Weights of a small transformer language model: a variant of Muon for these matrices.
MLP neurons of a small language model. Each row is named by its layer, matrix (gate and up: input weights; down: output weights) and neuron, and shows model dimensions 80-207. Each number is 128 + 32 x the weight over its row's rms, rounded and kept within 0 to 255. Numbers have three digits each. A neuron's up and down rows have the sign that makes its largest values positive.
Before each neuron's rows, "fires in" lists the words (lower case) most often at its 100 highest values on Wikipedia text that the model never trained on; "fires before" lists the tokens most often just after its 100 highest values on Wikipedia text that the model never trained on. A number after a token or word is its count.

fires in: "0" 100
fires before: " |" 99
L6.gate37:161146109101102132129160126108162146095138128175126173104137163108099112155196116145166118149149145070122131105081145095133088125132159122089116150127137135111124105139157135134112086114156129138144126170102130108131124137117103140097143154115105126161077160168136130120062097151122118174130143130144121109157137159093170124121141142154105200148082181077125115148116138115128169127126
L6.up37:102168095138120080127099075143139162166187146135100180115147061077110100152150079093101117121111161073154173118168153168120107153173094122119118184101121129120154128136096087144098106139131118116150067107138100095152136123152156118114111088124150139131095140125130111121122054152113132095086092144158168109104136101146113174087119128110042181100142130139093149127060132098138148063108
L6.down37:135212226102116123157135093096122157145140061099138087097125114089128082163165159105122158083131174071090073121122097143139132124123096129144174124155114104107101115155154123139137145115135072105157095067126094144107164123151158168128083076099098108163179186133118132183117104109116141220083085155158110149091142153149108177200119099047121123127128132115103138089116112094139098124152

fires in: "university" 38, "stadium" 16, "school" 9, "college" 8, "arena" 5
fires before: " of" 25, " |" 16, " in" 12, "," 8, ";" 5
L10.gate373:166120124114142160095116114164109112141150170137086122167105124122181093114109142120118118151119119124170146126144168139174159103079136189209100164096155153100128091089119143159162175154094109144113147165109164074139130096140104150136113150135079137115115185156142184128157166104122128163103151152053146138152147126134153144135152144124129141162141078112152101157151068043089192114109
L10.up373:160093119155128119121102148096137147122145136075076080078132155122127119137123098129149132134109156089149182208120094167228125105116151196151133112109113159141134141088114104085162192148181108193157117118104178150103147111075172120116098082125132062126066189113133171150112143108122108123068172125040114139137153077137128200064140101161101108167122071092155123133122128061120129136104
L10.down373:127119115153099162153112170090151127140161132143126152121145149185219163156103138093094120133079156110144113131138104155226110145153170116095100109157140160225123183121152117115108111080108154173167130135101094166142174177162166128131131151159115115101102158157184149128100148123136149172047140172093091140175156141132182156105122116150135149191134074076163157131098133117102081109219

fires in: "said" 15, "that" 12, "announced" 11, "noted" 5, "described" 4, "called" 4
fires before: " the" 19, " that" 15, " it" 5, " he" 5, " his" 4, " by" 4
L4.gate142:178138133138065141169180134089114088121122093127109149082153111154092085090158144122108081187147143151136133120072136125085143159137123135166168096162175174112121116189127130129129155097118118149201189097145143174149133000130099149087173169156115187146103151136094090151164133113101126080109058127103129144095170094113173127097062109156124077163149119141094088150112210095124123129129
L4.up142:131097142185071128140096090103161132149112081187112113091106089167105136090179145154142135138180129120110081063115097155040145087167076082141173113144090102097121102095089146128122182140118096064173167114101105092165115072095117142052136147119108167148100129145122092141147131157125136070137164140121165151147179157153176144129121120173153121148093068171203181156083128158150144130133
L4.down142:097165116110080084139148127101163115181069143151131109165188141098098133110098100112112152151062115103119145118089125137101153134156064176134136186141120140154141148111182099152116134119097167142124125108148114126158087103146112142113200108076108101149106143080106130136109145099132135151127154134157179146134177102160194155088067097098088101074174126129141083130124106146104115142136

fires in: "at" 44, "from" 18, "of" 18, "the" 6, "attended" 4
fires before: " the" 49, " R" 4
L9.gate779:180143123118129159174105186108094162075155133087142138117138173108154085091164164096089186078181052119121122154157145137133128074123155107098166152160114126166070139137123179158114170178160141135092156161155119142153124080157129148148176117116112154177073158217159124116168116129169105081116121197104137143116141093101068128126135090128091085091131149117161139138146092108132162226101
L9.up779:184124153110074170118104200203086137148139115114138100098143174120160114162149162173090211168173144120107115165116094135100101168153148104126124120142144141118149085116157107160160173100169156143083138080100120160139157133125089132092152134115074143183106096200175135080169111160131117124124086086020170121175158101166095116147089139106188114170141128162225133104123118163129118114191
L9.down779:177165113108083115138148150138111161090107128071165143150074191111187071146145143226102162107134125114149116118155156109074124143113186098137150126135158117155099123132073108147067149141112115096123098123162138166122134131156115115084098112154157119114140109138125202090200133135125142090095102175122118144113138069086138129090077140132045165115126091134146150111207113077131078139154

fires in: "6" 27, "7" 21, "5" 20, "4" 7
fires before: " |" 67
L9.gate75:139090124135191107119057130097114141108103110093114089134082089110097095160133088066101146102150130147166139142145110085053125122102084169111139131168130148188170133100098066138114134143163163150155105180156147136138155153157086108101136161094170113132073083125215124088095110140147182108165103166085117154190125126122127107142145138131099086175087113133129146089103149115138090136127
L9.up75:079119093122162081161105105090125108152128126071095159174108113088059068143195118118171197118119147188193085193068135138107110114120063163134095104113053122188138136091107090041138161114149151105143193131206120171107123089145130131109095126054166085158151151162170165081156138096080150144213103149126093078138137162157120178085079095093138080125129147195166122121128132152128148163126
L9.down75:130151120125121116200105083099070095149169115137113065170128104133079168106135126113087168118144095104142142143145135146095127137128157162113104209097170097194160092113072117048146148058089072068091183175150098125138138050164197147088140142082138161163139204172142162130089116113064117159183102102081147107093136195138129115127143129079063097146146166113175162154167106126140158123132

fires in: "is" 31, "was" 22, "served" 17, "serves" 7, "died" 5
fires before: " a" 25, " as" 15, " an" 9, " in" 9
L2.gate278:143146152099099125190172126135152224140117128143161175136157123089124133056141130118086130113141155111127138149092126133133177148065128115135074166068094166110158158086130105181119113151170061156205139117116151187070094101122169149187136095162101104045126123107104148150147136120083138108147194081118143192152128128138085151095163152127121136124120104130068128132106157153182124135122
L2.up278:080142121101097129144100093158161085106150091114167174115116156104161104132115114134139106077163149107144130172153142118149064086143113217105142120104154139104165127127157125123122191125034091160173142177102094130138112069131149122098126102170157117080169133094158152181144114126157146115129115142085122185191071137105047114071121125040184122093165164109119105203170172086185146164114
L2.down278:097154115148197170125116127142069117070182218126104109124144184165121102112085139150193168162110064128166111121094162080105119090124124130151108095075176156120153137159124179084127164125100126077093140119106119159120166151124099140201144087080188070145140133120110121182152111115079109130089121194103128122185138094130195078156112112126169153155172151126161152092118159171109081179153

fires in: "professor" 16, "university" 11, "court" 10, "president" 10, "minister" 6
fires before: " of" 45, " in" 6
L9.gate155:078162148142103156078053176139167141117192094127135150115137143110132117175176167086191124082115173148124134165110174077156172147092128101085129038143192206148181116122180123106112120099128116151156085072093137110144150074074172201093094130135106148085143145121138140139141108113129140156146140152133138122158152115124143154138092126126113141106115064091115141121108107079126121129132
L9.up155:117163139092148176109156063117077094161131147099160146169123113107184176160083104170130151127139163123153104130138083145152104146170124167156070143153080167166153126055136107129108131106102152163083081156149107088147127141132123165161131179090050101176143139193097089121090058066129109122057059179086126106107128071138108089105181151125137088121157165145154106113128158140085149145120
L9.down155:183139155056069147147120176129187141183104167137143130160047114171151150134090091126041098139177117133141155109114156168133125151125207126133075125149130126185124082112156128183184119087141162126123126118104167130152136147122078080140171063117132089170143117116080098132157123176123050160145106158146125135093133101154124160113151127126062117132089110164164179122093109156142134135119

fires in: "is" 37, "was" 12, "him" 7, "as" 7, "remains" 5, "became" 4
fires before: " a" 34, " an" 12, " the" 12
L4.gate284:169137164150089140147171128142226164163146160162159137094120161099157122164101115122107083035188141113142121154148186141105115128104082154110127074140115126180171128091178175146107102143187123155196094075157122153105134096147066120147095091155120146091102211109137154181171126065114165115090099091179138114172112108125161129202110180107114115102116173084148080136069198086181104088068
L4.up284:149157091202137179098189166117116158106122131109170103171070103074162130096117048127100106076138146166182135153129142105090170054085136117093047131145151207119145156120147152143089152162155089148130093173124144119167074076129117105054114109146156121167151110107122164116145145075150203100094161133144088184091146146132129111138135144107135151101127144151077162083125150123156096079095
L4.down284:184158154106148071104139178055084143141143228091169124201088074140132143053105100150095112124082116147162149104121195116136171133110112090136123088143136179146134092143157136152093108169151111088130134191123127117152184121136113113145187122073173140140118111117127107138116091151106171165108146121167105169120090084112223067176169144159108126132148106079146181140132133086103188169134

fires in: "of" 80, "among" 20
fires before: " the" 61, " them" 6
L10.gate902:169125198143059089086158126171182144111168080158112128112105126176149150129110134168125097076084178122126114093156126078102164102124126110103167143120122123158146165049102099128131178188118167121084096155150083110137102101157110100160074104131111118108149159131178132189043087135105007185143185088100121141168113051136145089167155159092124147146144131093086192138135122131151127091095
L10.up902:153161123157135090107120097150106140103116073155141184144124117130122097147141150148078185084133122148161144089099103140137158070104126162154071156120122126150098114075160110138136151139145125125144136135220116174105130130164111118077094195085135093161130128169120124156082097111095133143098167159152190059142120102117149138209110132116134097120116218122066180155113130118164156121221
L10.down902:143109143126146120100147115090124172111109107152159115077166090136073092142176113143158154174141135140105140139113163076109092080138130066194109163153130125160134170083161115151119082125076150154102131081180155131171090143197132120125076105114113134124156107144152121140106138139097081159146164158099126081051184077134153108156153078147095105136159060102074156092142146135136109137162

fires in: "of" 86
fires before: " the" 58, " them" 6, " his" 4
L9.gate938:143100130143120053141133037138117106142130123106115103086058123121140142107170103088128127150194092139121106151157146098098149090145201179152206148085063140140100137113123138135110172095133128159082158089154104132159131102151151153123170089130095127117167103145122144171158143154097089165128172138088104145130088115144109168118126106111157087173134131143155140127114155193104156191121
L9.up938:123175167154138133068169118078110133119133101123176147087052145127112132169065138104119106132168170168111071108111133191176175138137213153141118094147140063141105107120110145097124116157177141081107123096171156081113154177167133125097062122142106076117153035149117126177145094130089134109111095148120162095152128080178079135126112146095133181095156127154125082095135119126127116135120
L9.down938:110127107100175147167140166119150150125119141238168092149153126205162127112120210159103081098105168145134094122109129127089129105160130102111122092153189120164108201143139120103085100090124118110154146081168168151184114080137117127131096159105155100147147118085149110122111115150131133113133155111189095129137096128151159085131166162110149126211121159103163181165175148103145192163144

fires in: "4" 33, "3" 22, "6" 13, "5" 11, "apps" 6, "7" 5
fires before: " |" 81
L6.gate738:115142118067117135166068142070175083120100126147080127089149114130101140112184116179072187176115165094134127161139174107089108140124117079108088137129141126156105085088074176123142123111140112176152109119116128107162107127194127151146090134134070134094127128124166166146124139190191068114133120127161101121122127125126109100121156126110133103084118164174107156123102057135090113121084
L6.up738:080113149084126116148120083172125086153069142108171133114075147129194154116112133158161159056140118100133070149109106079129159141119093185190122135169137128163135136101147189086134169136111171089103106154156148125101120147120189124127104153093151096126138152184169109121107109160107122133180198157127096127120179118181116075150104147097153092105095129108103101060064140091172096145091
L6.down738:110123110144121132077156140107142124169050102054111116113114132175171168118079110165096161042089096078139120141113151146098103125131117182136043134123138172079093087080140182122141120152139150167099125125145140182175110131089192082177088108097173077107140127124119181095099152112146099162151072101081082124124169162118097123113125174100136132072149136134116107111125123145096125182098

fires in: "of" 62, "the" 17, "among" 11
fires before: " the" 50, " them" 4
L9.gate1004:137097162116101145077145099127131166164081070088129131113145047150104083136130131157122163104141151178123135105111150156172176107165072109120162106092143118097117136162163097135089087134103112116157173163140094156126057124167147151159098127089195096095120136093121193192128138128130146145110077172150126116176180121154106123171068134154118118096200137127109123113119155142109145107140
L9.up1004:125081082179145158106122140075114138147169080159122125105161039136147135156110136148133141116193162113159129140135091173125089113122147146153172159140136151098178142151149123079094114123130145094078184147156091184104148100188085077134141118143093118106156151119080154135090130179063169143154112120177158120200088161190214142154097159156085109108105158121092127163132124143102132124157
L9.down1004:143158119130081089162083089147171099157160101119138134110099099151134114136178131125193127148110129141139195110153143127116067092147129139145086141132113145139133144094145092123099080098096126172088117228155099159130155146155122097178175111098103120170113144153090163131114176180116154125082155152122111078205110106134152118107170111070122140120177108078110180146113149140119130107166

fires in: "9" 20, "13" 14, "11" 9, "12" 8, "10" 7, "14" 5
fires before: " |" 41, ";" 22, "1" 5, "78" 4
L10.gate624:110107122109095068139090095114081074079133130122124055108193101122135084141141186077190118147074125083196106134174107105162080116097155127062187090101086139131143196129124187146164105162114146143133166155127097123146180137106141152113075087104118179160115154117143111152101100103147184091074182118183151167130128160179099124054135073111147101142112147149117176118159122058130130170176
L10.up624:098059146141103151198077121082148099119119145126088041101060075132152155082178086065143099120118133067106062152107091119122108048132146129112138102120125090101107158102097095105122187152165115154135178120136133096136095108123129144142096113156115152142054131108169096133117183176098182105048125131129179133103091140134162145071125142157142150084094161124109144123156087101169140126136
L10.down624:120075105073089143136105158122200121114118105131135054091127133157089156085130132119140137110151165086131120122116106132052086098092119111099165124153065153199140137160065180084123118185163109123181148139173153086151136171143114144132150143111097156138168170168152128140170107118084228153090111121169125130156080163139155130111171143143123155056112177118164213125096104101123148072171

fires in: "19" 14, "10" 13, "12" 7, "24" 6, "18" 5, "17" 5
fires before: " |" 57, " /" 5, ":" 4
L9.gate1107:117108058186163171098163131102124103114167129149118153123221153126122117102153097118180096071073091066119199126162117129138159075123072166181109129096120036173083197125105115119154149130178064130088089098108153116157098144107182154123144099114195142128101127144092102075086096114146106178145154145130159174092109094176125145125093090151182181122093128174132165123174110182147119067147
L9.up1107:079097090166198162102104103111155172180109129170073143195110113174138138111091171115151078155166094160083166126160123153113107150169152134097139158183107140154149203104133200167141094101115096171112124162097130110121162106104092212114143116128080171133149119172149127143135150088130185150151122159107085150075127106180100072130095127078150100161107115113106157135130204100113148128135
L9.down1107:101159114132116108120184141090098091113075139121154087107121168142149076129134157140093141175113086137133172112165104111111100128133119127139156154169158082080157076123109082095107055091166073147117140088135108165146158101125149059100157131070129117136084121134169156109107137147144162165079102166143131063087102120117145135077144164100071161133099149125138093118121063108170100084183

fires in: "of" 30, "developed" 12, "established" 9, "create" 5
fires before: " the" 22, " a" 17, " in" 6, " by" 5, " an" 4
L4.gate898:123178095073194133162158155081138172116091097119172093117126157082125164129140081132127115127169105125086072151153091159143116107134157111120057097166191157096121158080089151164107114166126142115122149167095106157158100125170163109104090066139127136152068132121125134117184140134085099170217111059156067176160096036177150128148129147136113119075167108126094111208104118166088148080138
L4.up898:101113141094144162147120121118166111140120101148162145104147173077133076156126075131143117124125168140150108181135189164087161132140146136138069081170180151152117141112114082114081168119130083187109158096116065133128151154159144130149131094163145175156134155172125182138129115145100119157175103132220107127143123114121146131216127104140093086134121110130068117143093079108042130108100
L4.down898:129158126132114074148127063201129072103156131131207102086152066175106210115169162123147151142137062101081094122124129158104163135119125060113142033102144169086147116081206113154107117104130104120110153134130115109129102163118160126100094108148121124130175161100088117062183091142115103141125105088149118102149136080125066108116189074132120081111170146112145078151166086137118124161084

fires in: "during" 50, "in" 44
fires before: " the" 42, " his" 11, " a" 7
L2.gate238:095178155123125092123118086152201146151157112102087148176105137104169146056058157134206104145062163168106069119078127158195076139169077099117092137089060139119139124091142132147160101175108118125172065128205168098193143132144088145144121058133101122111133144136173142146152107081062110069111098139097079153129146142120132089103130116179120188117160120121165119169140167209126132133086
L2.up238:176106118075115158129086178134176170123222150126084078133161086162124115109129085114141128127110083136081145140094103130141147065192146107098141085111099176131118120106146169089111106130120120124118114166157179154160106123178139197099079107112101141087122156138079188129105112067168112127130135084102110129102095150088127134120092111164139153100086085180097167131087093127128151085129
L2.down238:100134160121129144119137105157145148149131144100132150158133174142146171082095109158102102153126097177105136087151123189134096145132129101155127135086155107151135145146093171110102121157139135110101097179135084093170095112105113134101150183143103078163131152134137142121122138136109126143067158140076072141115076084081121150123102132109140125154091066147093162117055114179097141102097

fires in: "0" 89
fires before: " |" 78
L6.gate252:150138125073144087156157144169182111089117099139146181113193166126152134170194155122114126098145132148104197127155095139118073117103112134194081151087147119113175116157137173143136136138079123144106178133112127078159126110095160144110128115087119122140111131175144142139090108094154169149166151153198153149135102140123132084127116170139104139120091116096124105088105148027097184155128
L6.up252:123163173101155142155163109093102203126176136186089092114178125080187085098153106047149174151134134084115128118133121123124173129101160128136131143133141106105137115125170098132103123138078122116125153120137124117144150125164154135156183150149112114165127127148137138070130126138145119156135117124151142099152111141109188088154135125138119168141069143093183108098038154090139123120139
L6.down252:121120137087102184163133142109116137131153099129131065096192067112126034168147146065168101131129093093116197092062127133131140154093132128121085128128125106107110110165162103102151166155106091135160119102158099145163100141086161127147147162169161068100133104124089107119115080183150074118125182161162062143063157128071144082185093162098152168103096202118170152121108150158140136136103

fires in: "that" 49, "of" 10, "praised" 4
fires before: " the" 28, " he" 11, " a" 5, " his" 4, " it" 4, " her" 4
L9.gate391:132094072121103140119157088116193122123112112107149159135159102198071117100125148101091126150134128126077134128092136137053165137094135170129149093150159040078156157123112121179136159150125137173185109088117134131149129103162147170045184128179124162146153069131112116146125066091133154136128120117126064151156125139125138125141052097131160042122146169138111149096143115129141096171122
L9.up391:094114133124102115132074099125111116112119119143138125165142170105121108116122107120104123183197107180115124120084126140094115150085179133156170090179108106083146147209090154121123119068152162124155176130125159135147157109144049142111118180129125132151113069146141131128097149119186147118173095168110138126142150144170170083154145080205153133151141118130132140158125166165063130104133
L9.down391:094160138128085156106178090068119137093148131120141127139138099151094138118138096138155115198108133148121153095080160136059147129160121120062162127181106168122139138157107085134148143107063108095096166134127077149136082090147090164076121142131146126184170098096044117141073106117084123143183128204088090088169170146133108106166136088167092110126103125159087075142121125178111151170119

fires in: "0" 76, "dhabi" 8
fires before: " |" 53, "ab" 8, ".2" 5, ".3" 4
L4.gate164:132132104163099112119121140082133090136105148074082136120206091127125145173087127169189139138136136178131159120111114149151112090148140100074116099112197075120093156121110169103111123107114119121095169111089130097114134115121073103116112135167144172172118130145135097136102148164124089222103087154159199127132186140154107110154105118202139129115148109124128144086080165121123057186109
L4.up164:137100105133110140128136131101167069163143122120150163172164154112188172125112148096138125172158150148180147144094108164094140179104089150180097100135153097111082134086087123042125154112107165109154175139088126124083109129091075128098198167139129131117153140159168143117057173150154126195116109155108125136167117120111122099094086111158144073143081088145120107131127146109168138118124
L4.down164:178166173133080168114095153152120074163091074121116110135194149115171136156093110091084111085175054065123122080052119122144069133127136138135117107109084142124086103095147156149130138113134160057121162149097130152108126122095129099117079188186090147099155099145095133153108140174109099159123091137122133115128091134143125154121178135106149108161155113117148151126153197069142131104150

fires in: "1" 56
fires before: " |" 44, "os" 7
L6.gate10:161093164158160157173139092053150169175161127105136034080134159175104139169022160092123115108135129095115101172131094117183139142135105150109106123112126160152089120156164137140150184161084139153130117164121155172102138188158121141091112161130169118105109096093116119144075144095137149180125086184128104103159157142129153125155178108124159123141130169120154153120138150116133127104136
L6.up10:112153143192095142105166154137180118147130135129040127177108109152140118187140122206112153132109151159167123043083140084150080146151072176082153144136096136135125145092193191151154102124163133127081144101139141110079132143110113081119132130104184132157083148176114101115065154114119111151116090085109110156117138068113101160137123133140150085082115056175126141121082155119112180150117
L6.down10:098156130139140166186161144134096137146129181180111050146162142197152137177116158114137094133104084087110168123139117160126066138154118138157091090092162145122116086105139192172155134201095102161146097141079098169088187099161123132095107182112106119096134175089136141102217151103085131105084123099111094125115149107070159102096126162134145183086119136138167136152164135152118118096118

fires in: "united" 71, "embassy" 11, "matrix" 4
fires before: " States" 47, "y" 11, " Kingdom" 8, " Arab" 6, "x" 4
L6.gate319:162076142170079044127156108203011122162166117113133140100104166176133135108110110124147130089110160140138088127176113088139138145076185125102175054139133128064102140095117113143136136167124111113153092118132137159130088128094108152098090137144126088104154087113096097134153105159132122144119132173126126107106154225174101157125092092116159145120114186146094103098142142126187128099093
L6.up319:152119089110145154115093169168133130141131092152161132163127124152131113126165091075161075097155126164130127145092112100152114107129124150113134082099053114154057127152131102134114109149129115098141167108109123104162142110104116147209129178138107176140073112164094167120105067100127184108090171112126094110108112075129086079095079172115083151097155177090184107141102181083148126147129
L6.down319:064146153118123134153122169104150134103131118153040125118082097136165143055117124127136119137086083115106104118123138114116135175147185152158150152102117108073117147140108148180132101141116114129123074119160118097131107123124078111086111077154146149100083197085118113083161094099180127142217113115153148169085111123090180141057111132104154105095149124156077127141136118094079126093139

fires in: "6" 62, "5" 25, "7" 4
fires before: " |" 58, ".3" 6, ".4" 4
L4.gate1157:143159178143133084108085198124131148121142181127088102084090080119136146152103116143117157181135115134161132148064076150149100136126104091148099128103173131074140162140093157151176129114080096111205051127163182130164081164082141195084142140110151107048108141126088112081076157141143130166130117105075091081151139164130133155201119154120159109169138109094132148128134089120179119198166
L4.up1157:130133148152164118138079151081172134122179131126089123107124103091209152157205084121168085138111105122168158089095063133104121202176119104179105157122118177132117141138065129151159120141135133151172183202124086126179119099188184099096135126146175101131132110092124147126078122105119178119072148083083102166124169112119189125098152149130164118104127127131085135038133091151113118181107
L4.down1157:153146122098217040121122093071110089153122149120133126151110106083128095111142168135102201113093130122145151092120117118096186077134118180109088113153147167098156111069101138096115143130182126155171146206178141132173155125099089093148130106139081169100152138091100187197134086126111175104204058086135185072143140139111147119129185126090102144116155061128132130125145039137095122129126

fires in: "3" 17, "4" 13, "6" 11, "7" 7, "5" 6
fires before: " |" 39, ")" 18
L6.gate569:106093066112161121145112166171150105096164115151142142134142121089155139142160124172122140175086103109125131138080146119093159158107058127106095169169091096137120126156126089105123094188135145157183091165095097078166146151087128194149111162147089146104155112133154097111149170136124126099108136195085088165148114125127127163143151084138099075122145119187138173130103130114118167135169
L6.up569:118110139151076108105075163128090136116148146113101112166089088076097130162145138125172141013172113135091169129130137130115073154116144146133111147172070170146140111157160133104142139128146096107117082143121094107108111060135166094157157077096138093142065129125143209104141129183117153155166108109107170083109106134100072076145129139118090098076076111174143137153109121137130081123119
L6.down569:096143108092158139134123191148089083134105113151182134123086151115133159179168113132145127147113120121117115109128138125090119127139167151165135137103142141144090113099104168098086124150129137124138093148148122169116088110109144184137117157101088132089141113116152098091137080171118147113132125096152101128115183084079106068136112168113103150181144161109169136065157137140109121172146

fires in: "1" 62, "one" 29, "consists" 5
fires before: " |" 39, " of" 22
L6.gate241:160077128154120058115160150179186101086128104126122136075146111149112169124123144155063088020095135094126152138098113161134117107113106082145129127131155137220098101146134178140138204101154176119155100169159158134122161055132113129104116088138105126137121096175147145086138129051142108132080075084092085143180162184121085101168131142106104061124149141116118177092121152133101128149096
L6.up241:167123081161114136142094104166161118096160111167139090110162091112136115166147155122110060037099175163074187104184166084106136137135122129106151138114156071174141130146106107203148062093139151141117112074119104124119111123133133133146156145080116134096156154114153120090092093130102172128171093119124150171165090169189108072100175212152200072113138120163122172119109180128049109102154
L6.down241:119118095153096121158119111134130136184137146138102113154152076134110145120073189173176171077057034165070181096145105082090132181164223146110088113134129086086141105164099122135082102128096091107182098121107124185155119143159123089116125145120147158079157197069105082080103125109102149080126137114151133172111134101128150152140172179209151097055103156174132159135161173111157135148109